Part of a small language model's weights.
Training: a variant of Muon for these matrices, 1404M tokens, 10712 steps.
MLP neurons of a small language model. Each row is named by its layer, matrix (down: output weights) and neuron, and shows model dimensions 208-303. Each number is 128 + 32 x the weight over its row's rms, rounded and kept within 0 to 255.
After each neuron's rows, "fires before" lists the tokens most often just after its 100 highest values on Wikipedia text that the model never trained on. A number after a token or word is its count.

L2.down441 [140 115 154 134 149 157 161  96 163 106  94 154 128 172 144 102  57  87  73 161  82  80 134  97  95 112 153 119 139 140 143 124 134  97 135 108 107 193 145 130  96 142 115 157 176 102 132 106  59 138 118 155 107 115 176  80 141 119  88 129 134 133 129  83  81 103  76 127 150 113 109 158 142 101 101  87 129 104  68 163 132 118 151 144  97 128 151 137 134 166 118 171 138 132 122 170]
fires before: " " 70

L6.down67 [112 154 117  33 115  93 154 128 168 121  83 120 150 107 163 168  94 162 114 122 133 166 113 153 126  85  96 164 125 155 195 123  98 120 116 132 132 110 165 119 126 148 140  77 120 185 131 167 124  94 109 129 185  95 119  85  66  70  99 110 131 110  63 189 126 154 150  42  86  79 132 134 144 172 160 141 107 103 107 129  96  97  95 180  49 126  99 112 138  90  70 158 175 166 154  95]
fires before: " " 64, " +" 7, " |" 5, ";" 5

L5.down263 [154 140 134 134 117 127 144 123 155 163  99 163 167  74 156 124 131 149 117 109 168 149 149 137  99 163 111 149  89 164 154  98 124 139 161  86 129 121 129  49 139 112 144 114 144 116 137 122 115 109 109 111 206 179 120 115 141 110  94  89  96 141 102 183 125 175 162  91 118 118  86 164 167 142 113 132 103  86 100 219 120 139  85 116 160 169 151  75 116 198 104 175 182 141 137 153]
fires before: " " 52, "0" 10

L7.down293 [140 147 111 124 111 135  87 110  72 154  89 110 118 144 125 159 123 106 119 141 114 182 110 130  90  90 143 133 113 125  81 148 137 117 132 146 132  87 127  66 101  73  92 155 114 158 127 151  93 134  60 124 122 197  96 141  98 101 148 142 168  99 122 127 136 121 165 146 114 123 109 169 180 121  78 183 161  80 170 185 134 143 166 174  95  64 124 110 163 171 130 137 113 107  88 124]
fires before: "–" 31, "-" 8, " –" 6, " |" 6, ")." 5, ")" 5

L6.down112 [100 122  62 137 126 198 167 114 137 174 146 123 118 125 152 173 143 143 123 138 115 106  67  97 138 130 173 114 163 128 138  89 147 122 103 151  34 165  96 101 125 132 160 106 162 107 109 148  81  96  68 143 152 141 111 154  72 137 119 155 137  51 193 155 143 122  96 137  91 137  88 156 171  99 159 127 162 111 161 183 122 129 115 155 123 176 123  97 122 144  91  72  89  97 180 121]
fires before: " " 60

L6.down95 [186 124  95 142 208 144  81  81 133 161 182 148  86 110 101 138 105  98 107 145 107 126  82 118 130 167  57 145 146 139 165  89 166 158 152 141 117 120 112 128  97 118  82 167 139 119 150 151 130 116 145 201 142 162 125 152  96 119 112 146 135  63 150 116 129  77 126 110  74 117 150  95  95 132  92 151  61 172 125 110  72 103 140  98  86  83 137  79 168  95 116 147 154 163 131  92]
fires before: "," 27, "\n" 7, " |" 7, "–" 6, "20" 5, "11" 5

L2.down450 [135 185 143 119 167 143 151 174 113  91 181 143 165  73 129 108  55 176  86 164 128  78 179 122  94 133 100 120 162 134 158 111 101 155  92 129 107 152 122  90 156 143   3 119 107 138 130 119 147 116 137 131 164  97 179 127  89 103 137  95 144 167 155 154  93 126  83 128  89 147 134 148  95 127 120 146 116  77 129 100  54 154 110 160 126 141  73 119 127 159 160 166 130 114 152 107]
fires before: " " 47, ":" 6, " was" 4, " (" 4, "^{" 4

L6.down164 [126 146 127 121 180 101 152  93 148 108  89 132 146 156 111  76 120 152 156 121 126 155 167 101 108 138 156 110 153 140  64  82 158 158 162 122 109 176  94  93  98 193 136  93 116 136  99 196 127 104 153 150 135 136  91 186 147 103 125 141 174 122  96  49 127 161 168 184  58 105 197  87 122 152 119 164 107 101 144 116 151 101 127 123  67 100 132  98 156 172 112 140 150 116 113 112]
fires before: "19" 28, "," 24, "20" 10, "." 5, "18" 4

L2.down520 [199 107  99 153 136 158 121 181 137  80  88 144 133  96  85 105 159  97 138  49 142 112 131 135  92  72 133 151 152 229 128 100 177  49 106 119 151 107  52  95 152 180  84 221  90 127 107  93  76 120 168 109 143 135 165 104 153 175  88 109 151 120 134 155 151 117  65 152 181 127 164  95 112 103 119 152 167 113 124 204  69 122 155 128 134 134 112 127 155  64 120 189 128 155  76 105]
fires before: "|" 47, "==\n\n" 4, " |" 4

L7.down261 [ 86 174  67 212 117 132 101 149 122 182 151 129 159 142 146 175 131  88 174  64 126 119 101 120 116 185 111 142 103  85 182 115 106 158 147 136 164 105 146 149 127 135 130 139  73 125 116 112 131 130 104 215 109 109 104 115 141 140 154 138 171 146 126 157 156 108 163 110 141  99 195 154  84  56 156  75 118 172 158 147 177 135 119  99 192 134 167 148  71 126 138 158 151 118 125 106]
fires before: "-" 24, "|" 20, "20" 6, "=" 6, "(" 4

L6.down389 [ 97 126 157 118 173 123 149 150 152  89 145 133 127 121  77 138  18 129 157 134 114  92 133 133  96 178 113 147 162  79 157 103 144 183 101 132 178 154  88 123  91 136 141 134  61 118  78 112 108 183 141 164 171  81  82 138 131 135 198 157 133 129  82 114 171 104 120 161 115 124 113 116 169 155 113 108 121 111 113 142  22 169 158  73 112 122  93 125 148 186 105 176 110 172 100  55]
fires before: "20" 35, "19" 25, "18" 6

L2.down415 [105 101 112 116 156 115 100 155 138  70  90  99  95 133 134 123 134 101 115  89 151 142 137 138 125 161  79 134  47 126 148 156 168 116  69 134 108 139 118 132 147 102 116 146 160 143 158  47 134 105 174 141 172  82 183 127 156  87 111 138 162  66 137  45 120 141 114 135 139 105 124  96 108 138 146 100 129 206 117 139 114 121  58 117 125 150  85 146 156 121 163 150 150 122 106 128]
fires before: " " 53

L6.down285 [175  98 113 152 162 124 134 154 133 136 191  68 147 138 117  91 160 162 160 109 111  84  99 119 187  70 168 106  94 144 137 110 117 127 129  89 183 124 187 185 136 121 161  43 102 128  88  72 175 152 120 141 120  97  97 196 146 135 112 119 168  93  95 113 148 105 190  60 137  94  73 145 133 132  84 104 115 117 173  86 131 195 104 154 129 147 153 134 129  96 137 165  99 177 134 103]
fires before: " |" 43, "." 18, " " 7, "–" 4

L5.down488 [111 152 153 133 110 144 164  90 134 158 101 151 132  83 142 130  64 171 120 126 125 139 104 100 167 140 173 107 125 158 189 100 154 164  95 180  85 107 113 123  82 145  84 157 108 127 122  86  89 174 137 108 114 153 156 102 133 169 137  72  82 127 110 138 132 147 111 122 125 182  86 151 113 102 187 142 157  96 132 144 124 134 168 128  91 144  75 141 133 147 132 147  68 108 118 107]
fires before: " " 62, " —" 10, " |\n" 6

L6.down703 [ 72 163  79 167 134 114 144  78  33 123 102  92 159 126 128 133  97 123 144 121 140 138 101 138 143 167 113  92 130  93 126 108 106  83 112 153 109  97 130  94 139 108  98 101 107 126 129 157 132 114  66 189 157 114  63 116 171  64 154 145 206  74 115 215 106 105 110 126 130 110 118 186 116  89 112 131 108 107 135 165 100 171 107  95 129 153 130 161 169 134 182  90 191 102 100 123]
fires before: "==" 30, "===" 12, "The" 10, "In" 5

L7.down362 [ 89 177 119 101 108 168 150  76 119 158 125 166 130 172 108 102 142 148 113 144 159 189  99 152 103 166 112  58 107 107 129 165 125 128  83 112 116  58 159 118 156 109 114  72 117 143  92 109 136 112  80 145 123 142 110 127  47 132 147 149 137 135 155 121 122 117 122 122  67 185 115 114  86 159 143 134 137 118 138 134 166 152 107 129  98  85  82 159 163  97 138 180 161 208 161  73]
fires before: " |" 22, " " 16, " —" 13, ";" 11, "4" 5, "–" 5

L6.down151 [163  90  92 129 143  82 136 110 139  90 117 138 112 158  80 158 178 162 147 109 177 118 102 126 166  99  85 155 119 120 108 125 104 110 166  88 185 162  77 123 137 143 153 121 107 100 102 185  94  85 115 147 126 172  90  75 124 107 118 154 201  52 166 132 167 112  80 136  88 111 140 116 119 174 125 148 163 131  78 127 120 126 134 129 170 126 163 105 162 102 151 129 103 123 116 116]
fires before: "|" 30, " |\n" 13, " |" 6, "0" 5, "1" 5

L2.down401 [ 96 125  81 128 120 147 161  94 128 162  94 165 105 113 137 144 170 125 108  99 103 125 206 127  82  55 123 196 172 150  90  75 173 117  95 135 173 183 119  62 170 120 125 105  77 123 169 175  79  55  88 120 152 152 143 103 110 105  51  92 116 128 175  47  94 145 130 197 117 145 134 146 142 134 178 118 175 124 143 153  74 140  86 160 164  78 100 113 161 139 149  97 155 119 100 190]
fires before: "|" 47, "aire" 9

L5.down754 [ 93 128 122 171 179 167 187 149 155 167 104 156 113  73 140 177 137 171 145 178  94 159 167 122  86  98 158 132 115 120  84 155 158 202 140 115 164 165 150  70  48 150 102  53 116 126  95 119 123 159 122  74 144  97 126 118 146 145 134 162 144 143 156 110  86 135  70 130 151 178  92  96 195 131 105 169 155 133 155  90 133 103 150 119 121 165  74 125 112 107 122 128  89 111 120 144]
fires before: " " 34, " |\n" 23, " |" 14, ":" 5, ";" 4

L2.down251 [ 98 190 112 142 157 102 163  83 152 147 123  91 103 171 111 139 115 179 177 125 107 135 141  98 149 108 173 126 137 143 125 194 175 139 112 136  88 158 108 122  81  61 167 160 129 134 142 119 131 133 120 142 115 146  86 152 136 127 152 120 171  69 113 129 133 120 116 138  86 129 133 141 102  97  98 159 197 139  96 145 150 143 146 157 170  79  62 135 111  75 145 113 154 130 149 113]
fires before: " " 82

L6.down534 [134 164 154 104  97 132 175 133  67  68  97 133 153 165 152  84 158 123 121 139 129 142 167 143  88 151 128 112 153 155 125 134 170 112 116 153 123 103 164  84 141  74 128 126 146 149 113 113 114  56 132  82 106 210 142 116  37 147 112 144  90 143 131  91 133 123 141 145 127 115 159  72 107 139 130 155  99 126 140  89  87 174 104  80 163 131  87 128  99 135 130 113 131  97 108 111]
fires before: " " 44, " M" 6, " @" 5

L5.down523 [120 162  78 153 181 173  54 161 189 173 140 137 141  72 145  72  98 143 120  95 143 108 181 102 155 138  99 114 109 135  90 170 125 107 154 148 134 145  69 107 156 127 143 113 159 181 153 147 119 149  70  65  95  74 210 130 124 116 125 134 114 101  80 140 145 142  86 146 172 159 155 166 130 102  79 136 134 163 194 129 133 123 131 170 151 116 156 127 202  97 178 116  94 105  51  96]
fires before: " |" 29, ";" 27, "," 9, "." 8, "–" 8

L6.down168 [101 167  96 160 122  91 143 123 157 191  94 179 161 129  97 173 115  31 139 148 131 122 100 117 162 134 191 128 162 161 140 140 118 165  92 145 140 142 190 142 185  79 117 122 109 165 153 160 179 128 136 126 120 147 115 148 138 170  92 192 110 145 162  75  59 112 129 136 164 113 168 165  98 157 147  90 169 153 159 186 106 120 167 125  93 142 124 103 145  52  84 147 153 151  82 105]
fires before: " |" 63, " (" 11, ";" 10, ")" 4

L7.down692 [130 128 125 115 191 120 105 146  98 123 120 154 141 151 128 184 137  75 139  79 147 157 122 114 164 143 148  99 143  90 173 132 180 117 174 110 164 113 101  85 128  87 147 142  79 125 143 120  88 123 180  64  99 162 104 103  93 170 118 106 141 122 179 100  87 165 191 139 176 112 144 107 155 105 122  91 126 170 163 143 106  98 138 172  79 100 126 105  56 105 147 117 133 152 104 148]
fires before: " of" 48, "," 8, " for" 4, " and" 4

L6.down6 [126 130 134  92 203 137 204 145 132  50 143 101 147 107  91  91 152  98 159 133 120 144 145 143 123  67 141  91 162 140  73 161 105  61 126 118 123 126  94 108 141 124 120 155  95 131 107  97 154 107 173 143 152 137 138 108 118  91 131 153 174  87  87 154 130 166  71  98 102 145 152 166 106 196  82 142 102 114 136 100 128 183  53 152 186 102 150 119  95 118 195 103 141 177  92  87]
fires before: "|" 31, "–" 14, ";" 8, " |\n" 5, "." 4, " " 4

L6.down373 [108 166  62  59 114 125 127  86 116 113 144 157 129 110  95 133 172 215 185 150 137 141 151  91  88 100 107  83 194 178 116 127  89  48 172 102 149  61 189 122 122 151  95 110 152 118  93  84 171 154 133 129 131 149 121 159 166  81 151 140 175 135 177  82 166 173 148 153 135 132 115 151 146 208 155 152 146 135 100 122 131 164  87 127 121  79 114  56  78 125 170 155  98 202 115  79]
fires before: "|" 27, " |\n" 19, " " 10, " |" 9, " —" 5

L6.down40 [123 112  94 116 145 126 176 116 110 128 113 195 120  98 165 134 143 140 181  92 158 112 130 128 126  85 112 160 159 147 180 132 124 128 101 138 102 153 128 114 124 162 126 146 120 138 111 109 120 159 110 154 155 100  89 119  60  56 151 118 172  90 155 113 175 143 112 126 139 169 118 113 115 139 135 152 118  97 139  78 117 186  70  97 115 139 132  76 120 127 162 151 141 155  93 132]
fires before: " " 29, "|" 13, ";" 6, "5" 6, "–" 5, " W" 4

L2.down580 [139 108  99 124 112 112 102 118 125 236 129 160  60 165 157 118 141 105 118 127 137 121 149 114  75 168 142 120 123 147  69 139  76  76 126  99 137  94 136 114 118 110 159 132 149 196 111 102 112 100 102 139 107  81 160 132 111 129 132 159 133 189  98 128  96 172 181 133 135 132 182  92 129 174 137 136  84 124 211 178 105 123 127 142 145  63 114 154 130 154 126 148 127 167 115 160]
fires before: "===" 30, "==" 28, "-" 5, "====" 4, " |" 4

L5.down401 [103 162 120 153 112 132 181 190 192 100 130 110 139 100 104  93 150 151 120  93 187 205  77 138 147  86 142 138 142  82 165 133 107 117 148 111  98 129 121  84 121 108 163 100 137 110 138 161 121 101  84 165 120  91 128  83  77 181 151 177  66 174 137 195 168 102 148 106 184 121 111 167 163  88 164 125  97 110 133  95 123 123 141 139 103  82 113  92 110 167  89 140  99 116 150 155]
fires before: " " 27, " |" 24, "," 15

L7.down384 [ 86 181 156 234  96 167 157 130 224 109 169 143  46 147 137 133 112 148 136 120 141 123 167 150  90 184 200 102 136 142 140 204 133 121 116 135 105 179 143 104  85 133  97 143 138 108 164 123 137 144  58 127  97 116 199  85 109 122 157 158 137 130 151 138 116 120  99 108 116 137 109  39 143 136 203 157 184 129 169 133 162 110  88 122 125 135 124 161 110 115 165 149 133 166 117  92]
fires before: "19" 28, "20" 11, " " 10, "18" 5, "17" 4, ")\n" 4

L5.down35 [125 169 106 102  94 184 108 105 148 152  76 170 111  96 109 125  70 134  95 108 113 175  74 145  92 182 112 127 129 171 187  99 132 112 150 148 105 113 160 121 118 148  82 108 136 153 121 104 133 172 159 129 151 109  81 154  86 152 146  84 143 144 180  91 134 157 119  92 135 135  66 123 161  83 175 157 125 104 176 122 134 166 130 164  84  86  39 104 105 139  78 171 125 130  88 111]
fires before: " " 40, " |\n" 8, " |" 7, " —" 6, "–" 6, "1" 5

L7.down81 [ 92 100 133 199 105 148 135 165 148 209 134 114 179  99 146 102 148 199 126 114 138  83  86  92 107 132 108 167 177 115 134 140 158 161 150 123  71 181  97  46 143 107 184 108 126  60 146 167 123 159 133 142  69 153 124 115 160 135 123  79 142 102  89 138  99 124 121 168 169 127 104 162  62 134 150 168 138 142 187  81 180 171 117 133 168 101 118 154 117 171  87 150 126 131  95 189]
fires before: " |" 21, "%" 11, " |\n" 6, ";" 6, ")" 6

L6.down361 [147  92  90 167 129 117 168  57  80 160 126 111  81 148 134 146 174 121 128 142 118 105  89 148 143 155 187 116 107 115 179  81  72 116 173 150  87 136 121 143 107  78 121 101 180 140 102 115 133 100 156  94 136  94 139 150 106 158 125 116 161 150 112 112 163 154 114 115 137 166 116 149 103  82 166 100 114  90 156 129 138  90 143 177 162  99 117  95 133 126 153 158  76 155  90 147]
fires before: " " 62

L6.down92 [ 98 136 112 130 165 126  93 109  98 170 124 183 110 126 102  95 116  79 144 165 133  78 100 138 174  92 156  63 111 139 124 164 135 197 116 179 133 157 103 123 144 165 142  86 122 122  87  94 142 114 102  52 114 171 115 114  99 169 141  90 166  98  97 166 149 142 107  87 109 101 145 104 103 107  76  98 123 113 113 138 151 176 131  80 121 136  93  97 138 115 164  62 101 102 180 137]
fires before: " " 35, "|" 16, "." 4

L5.down286 [ 73 178 153 158 116 179 152 145  90 113 116  99 160 127 187 191  85 166 112 106 121 112  86 107 122 134 167  83 110  94 157 151 163 140 115 121  90 130 105  60 105 179 155 106 131 153  95 148 145  95 100  94  65 117 193 140 102 135 172  63 152 162 139 149 144 123 182 116 154 151 147 112 151 125 172 187 115 165 169 104 104 144 159 113  75 180 112 152 113 199  90  87  78  96 105  90]
fires before: " |\n" 27, "|" 19, " |" 17, "|---|---|---|---|---|---|\n" 4

L6.down297 [129 169  91 181 160 158 113 103 148 154 141 125 143 151 160 148 113 102 178 124 186 164 153 113  97  54 143  86 120 134 126 131 153 151 157 119 100  81 147 160 128 112 117 165 103 143 136 132 134 125 156 133 142  63 109 103 200 131 130 130 151 118 117  96 157 110 176 181  97 140 182 103  67 130  91 186 133 121 214 165 123 162 123 128 109 150 130 113 189 172 157 126 168 115 176 107]
fires before: "==" 29, "===" 14, "In" 8, "The" 6

L7.down193 [120 110 137 113  84 162 129  79 156 160 137  91  98 120 149 152 105 196 159 212 133 180 129 105 133 138 141  88 130 162 152 176 108 110 138  92  98   8 161  76 136 156 137  87 125 120  83  67 156 193 138 119 133 135 197 161 122 134 158 101 107  76 179 116 192 144 125 176 139 146 104 137 175 130 133 128 131 159 142 141 115 109 145 166  78  96 163 116 106 154 157 133 110 157  96 112]
fires before: "0" 27, " |" 16, ";" 11, "1" 10, "5" 5, "2" 5

L7.down494 [145 104  78 128 109 157 165 110 129 126 126 115 181 128 139 153 177 121 133 173  88 143 115 159 174  80 168 120 119 132 112 159  96 137  83 171  88 133 137 154 124 125 125 148 112 127  79 146 153  83 116 109 126 110 161 162 148 102  77  90 177 130 135  94  89 173 118  92 146  80  74 113 164 102 134 148  90 160  97 143 129 128 134 135 167 158  93 165 105 155 100 163  83 173 165 139]
fires before: " " 44, " in" 11, " the" 9, " on" 6

L5.down262 [ 70 129  72 109 179 106  73 103 153  99  88 161 153  74 128 157 126 165 111 100 109 141 135  72 130  92 124 115 142 168 129 165  94 130 110 101  82 107 203  81  97  66 109  63  69 141 108 132 124 148 144 124 113  96 150  88 112 110 222 139 122 111 148 109 114 115 131 162 117 131 169 138 116  88  81 149 145  84 144 160 197 168 132 183 128 134  77 102 135 134 105 128 148  92 138 147]
fires before: "," 21, " –" 11, " (" 8, "–" 8, ")" 6, " |\n" 4

L2.down215 [ 31 104 127 113 112 167 104 143 117 120 122 135 150 153 107 122 129 150 161  99  78  91 137  89 141  78 157  84 114 119 134 128  78 154  95 138 115  58 128 120  84 178 105 162  78 154  98 142 126 179  79 113 190  30 122 138 120 142 156 123 138 171 107 127 140 134 139 145 143 149 187 125 180 145 103  60 121 131 135  86 117 113  97 180 105 131  80 186 118 145 123 147  82 118 104 100]
fires before: " |" 56, " |\n" 11, ";" 10, " " 4

L5.down390 [107 145 155 130  98 129 119 199  98  92 140 135 160 108 101 130 129 136 103  82  90 129 123 198 102 196 105 145 120 130  88  88 163  89 103 104 103 179  86 127 149 156 169 103 118 115 107 107 138  72 143 148  82 153 205 181 106 134 112 108  97 133 157 149 149 103 171 155  90 160 126 110 171  98 105 127  68 129 118 150 115 133  99  83 122  57 156 108 139 120 152 161 134 105 120 184]
fires before: " |" 38, ")" 10, ";" 7, "–" 4

L2.down701 [102 133 162 108 130 128 109 148 118 124 150 190  90  87 181 125  93 119 140 195 155 124 203 112  62 129 141 121 138 172  81 134 120 118 155 102 154 150 110 138 153 127 100 124 214 116 118 150 111  83 159 123 128  84 168 117  89 111 113 215  74 164 106 133 118 105 172 128 195 116 187 125 131 152  93 145 103 130 149 108 145 154  81  98 141 128  60 136 183 214 157 135 142 146 126 147]
fires before: " |" 24, "==" 8, ":" 8, "===" 6, " |\n" 5, "\n" 5

L6.down566 [120 147 152 116 149  99  55  96 127 154 165 109 155 143 145  82 136 158 119 141 145 137 134 136 166  63 184  86  71 148 133  99 116 113 147  86  72  82 163 127 186 110 133  81 137 197 101 149  89 150 107  82 173 132 150 143 168 145 121 113 112 111 138 143 125 130 160 109 114 159 108 112 107  72 129 188 135 141 130 153 140 100 131 202 100 147 147 161 100 171 109 140  69 131 128 109]
fires before: " |" 27, ";" 21, "0" 20

L6.down671 [169  91 135 145  90 142 133 140  55 128  85 132 149 108  83 140 115 124  97 159  85  98 129 144 145 130 146 110 108 134 140 144 161 166 164 126 142  72  84 158 192 106 160  91 145 170 149 137 128 141 143 154 126 137 131 151 105 152 126  93 136 111 125  77 147  57  79 112 138 134 138  96 109  98 111  55 161 158 110 104 136  81 134 167 133 108 116  65  80 129 120 144 104 189 158 155]
fires before: "," 19, ".\n\n" 13, "." 13, " and" 8, " to" 4

L2.down81 [157 133 112  95  94  95  70 114 162 103  65 214 119 108 204 139 115 147  75 101 136 174  90 141  89 172 129 141 148  88 149 128 113 114 183 121  89 158 128 125  77 157 161 126 107 149 116 149 185  79  74  94 100 158 102 109 117 153 126  76 136 164 165 119 116 104 179 142 153 153 105 118  86 173 153 153 141  92 118 144  99 172 112  97 149  75  63 152 108 133 139 136 130 147 127 179]
fires before: " |" 53, " (" 17, ";" 4, "," 4

L2.down167 [126 105 122 123 177  99 175 150 143 105 152  72 167 153  85  66  63 128  84  85 137  55 129  78 172 147  93 166 106 194 101  79 122 193 122 154 117 204 100 112 144 122  94  95 226 121 151  92 184 113 148 155 171  88 133 107 130 108 136 116 199 123 171 159 165 115  87 128 165 129 101 119 118  87 139  81  68 117 143  93 172 136 146 152  41 148 126 117  97 135  93 108 129 147 106 119]
fires before: " " 95

L5.down179 [139 154 131 164 133  87 169  92 175 146 157 167 105 134 137  94 129 123 139 108  92 172 128  99  81 172  74 126 129 120 115 173 102  71 149 121 178  77 139  48 194 110 134  48 165 123 176  93 126 132  76 169 124 119 151 122 118 167 157 147  99 132 172 143 143 120 130  86 158 176 141 119  84 140 124 133  70 136 152  57 130 144 120 114 162 113 116 170  82 105 134  94 125 119 136 141]
fires before: " " 49, "," 8, "20" 5, " were" 4, "19" 4, "." 4

L6.down200 [156 185  77 170 150  95 178  74 189 122 102 115 187  94 158 119  96 164  94 194 155 186 100 175 134 153 157 114 113 120 108 164 100 139 127 130  85 136 126  99 118 163 126 140 100  99 115  88 143 173 128  94 197 126 113  80  75 189 111 100 123  97 143  91 142 148  99 174 143  97 147 106 150  69 119 138 131  76 107 150 153  54 110 124 170 143 157 123 164 108 110 171 157 152 133 124]
fires before: " " 54, "," 6, "." 5, "–" 4

L2.down366 [113  73 216 109 122 177 141  84 159 128 128 115 152  98 131 112 126 127 120 125 112 129 132 126 155 108 129 152 139 133 158 157 103 163 101  76 188 146 143 131  70 100 133 124 156 109 116 107  93  72 121 111 151 163 174 127 157 132  87 137 192 125 137  75 124  92  51 107  83 145 132 163 169 130 133 117 182 119 108 152 114  99 161 156 142  55 145 103 114  94 138 109 154 149  79 105]
fires before: " |" 47, ";" 12, "–" 9, "+" 5, "sson" 5

L5.down543 [194 115 176 142 147 143 134 109 100 141 155 141 127 161 102 111  73 129  77 209 144 163 147 176 134 144 107 144  98 129 117 129 118 171 147 125  95 151 164 110 156 110 127 145 128 155 164 119  84  88 157 113 143 155 137 120 102 179 110  83  92 162 132 147 200 166 210 161 116 136  82 113  99 117 171 121 137 118  93 190 114  38 115 143  96 149 126 160 104  89 106 116 124  98 131  82]
fires before: " " 42, " |" 20, " |\n" 10, " film" 8, "'s" 6

L2.down607 [111 138  79 114 119 143 142 137 152 143 111  96 129 157 109  99 172  95 154 165 143 107 162 186 119  63 148 141 116  81 151 102 213 161 123 122 139 119 119 119 120 180 155 143 132 143 142 118 113 133  93 101 103 118 100 106 149  66 142 115 162 125 134 117 153 108 203 104 156 103 104 132  92 129 141 123 148  91 142 124 113 142 154  85 156 100 132  70 118 137 135 101 168 138  99 138]
fires before: " |" 26, ";" 12, " |\n" 8, " of" 6, "'s" 6, "." 4

L6.down685 [125 140 170 131  71 100  91  82 174 109 119 177  99 170 164 184 140 159  99 169  81 155 167 144 112 108  55 110 165 164 126 197  93 148 145 168 106 171 121 158 126 171 149 165 149  91  89 185 178  51 144 129 130 184 132  65 112 163  98 110  63 112 152 139 186 130  99 146 104 137 105 102  76 153 122 145 141 147  94  91 132  99 157 131 146 144 110 135 117 125 163 158  98 136  94  85]
fires before: " " 33, " |" 11, " \"" 6, "1" 6, "0" 6, "5" 5

L5.down579 [148 143  98  99 185 141 132  92 163 102 121 173  96  93  79 142 136 148 151  80 159 179 139  81 112 163 148 139 122 119 182  84 147 156  70  31 143 180 117 125 114 166  85 121 134 121 149 141 108 140 109 124 102  88 104  97 118 141 152 175 107  94 137 172  65 131 172 154 108 139 119 126 164  37 132 132 127 200 133 171 169  73 108 153 173  99 114 139 117  94  58 179 154 116  69 159]
fires before: "," 46, "." 11, ".\n\n" 7, " " 5, " to" 4, " the" 4

L5.down249 [138 150 161 128 147 172  99 153 109 159 156 206 105 138 130 118 136  87 114 157 140 155 167 180  93 102 130 159  80  97 123 147 144 130 161 155 112  60  98 179 108 171 173 122 156 117 124 114 107 117 194 138 147 144 144  71 106  70 162 121 117 118 110 123 155 103 158 141 178 157 145 104  80 160 117 121 162 107 159 130  72  66 128  70 106 184 169 183 161 131  90 138 116 115 136 111]
fires before: "=" 36, "==" 12, "===" 9

L5.down174 [139 172 148 172 181 114 132 125 123  94  75  88 166 140 121 114  89  90 100 131 122 111 117 155  77 175  85 182 173 182 136 127 132 160  87 136 138 100 144 117 138 131 142 132 118  80 137 155 145 158 110 157 115 100 125 124 171 146  75 125 102  81  85 122 102  98 144 136 150 103  92 148 123 203 133 128  94 126 159 129 162  78 118  56 128 200 178 108  61 103 148 115 158 117  90  95]
fires before: "19" 25, "20" 20, "18" 6

L6.down376 [214 136  72 128  95  64 158 127 135  43 121  93 154 138  77 120 119 121 124 140 116 117  85 191 186 104  80  67 199 203 167 176 108  78 146 134 116 127 125 104 133 153 166  73 127 195 111 152 116 126  93 132 126 125  87 160 133 137 162 148 162 190 158 137 117 147 183 107 167 129 132 108 136  91 155 135 157 103 186  86 189 140 132 119 100 156 119  80  86 121 120 150 114 164 115 136]
fires before: " " 57, " |" 9, "." 8

L7.down2 [139 207 142 110 158 128 102 129  84 163  94 107 135 176 136  62  65 146 148 108 134 165  97 157  89 100 157  52 150  34 156 121 189 136 153 132 121 101 138  92  82 154  88 131 125 153 151 179  99  99 188 110 114 133 117  91  80 124 179 120 185 154 135 151 100 123  84 139 111 101 170 138 125 103 111 145 164 150 179  94  78 127  85  83 152 123 118 119  96 136  85 164 107 160 164 144]
fires before: " " 41, "00" 5, "63" 4

L5.down509 [ 63  89 132  94 103 148 138 139 145 118 121 119 133  76 105 172 183 179 122  85 109 119  92  99 102 120 159 112 114  93 168 136 101  97 177  98 145 119 109 145 126 133 124 104 114 142 139 116 155 147 136 184 121  99 138  78  90  94 122 111 140 142 143 168 122 123 183 109 163 136 132 141 176 135 182 118  77 167 145  95 174 123 188 186 132 124 159 139 134 140 177 117 114 174 125  98]
fires before: " |" 58, " " 12, " |\n" 5

L6.down437 [147 100 102 147 137 144 125  98 174 112 124 116 120 162 126 131 177 149 128 127 136 124  59 118 126 158 156 143 164 125 165 127 129  92 135 111 123  56 128 117 121 182 228 105 131 160 135  60 120 135 162 120 129 134 142 103 147  85 105 162 167 157  93 147 109  77  47 170 120 144  82 171  85 190  99  55 145 175 138 152 145 176 177 116  62 124 167  75 165 135 145 128 131 154 132 127]
fires before: "0" 21, "1" 16, "3" 12, "6" 10, "4" 7, "2" 7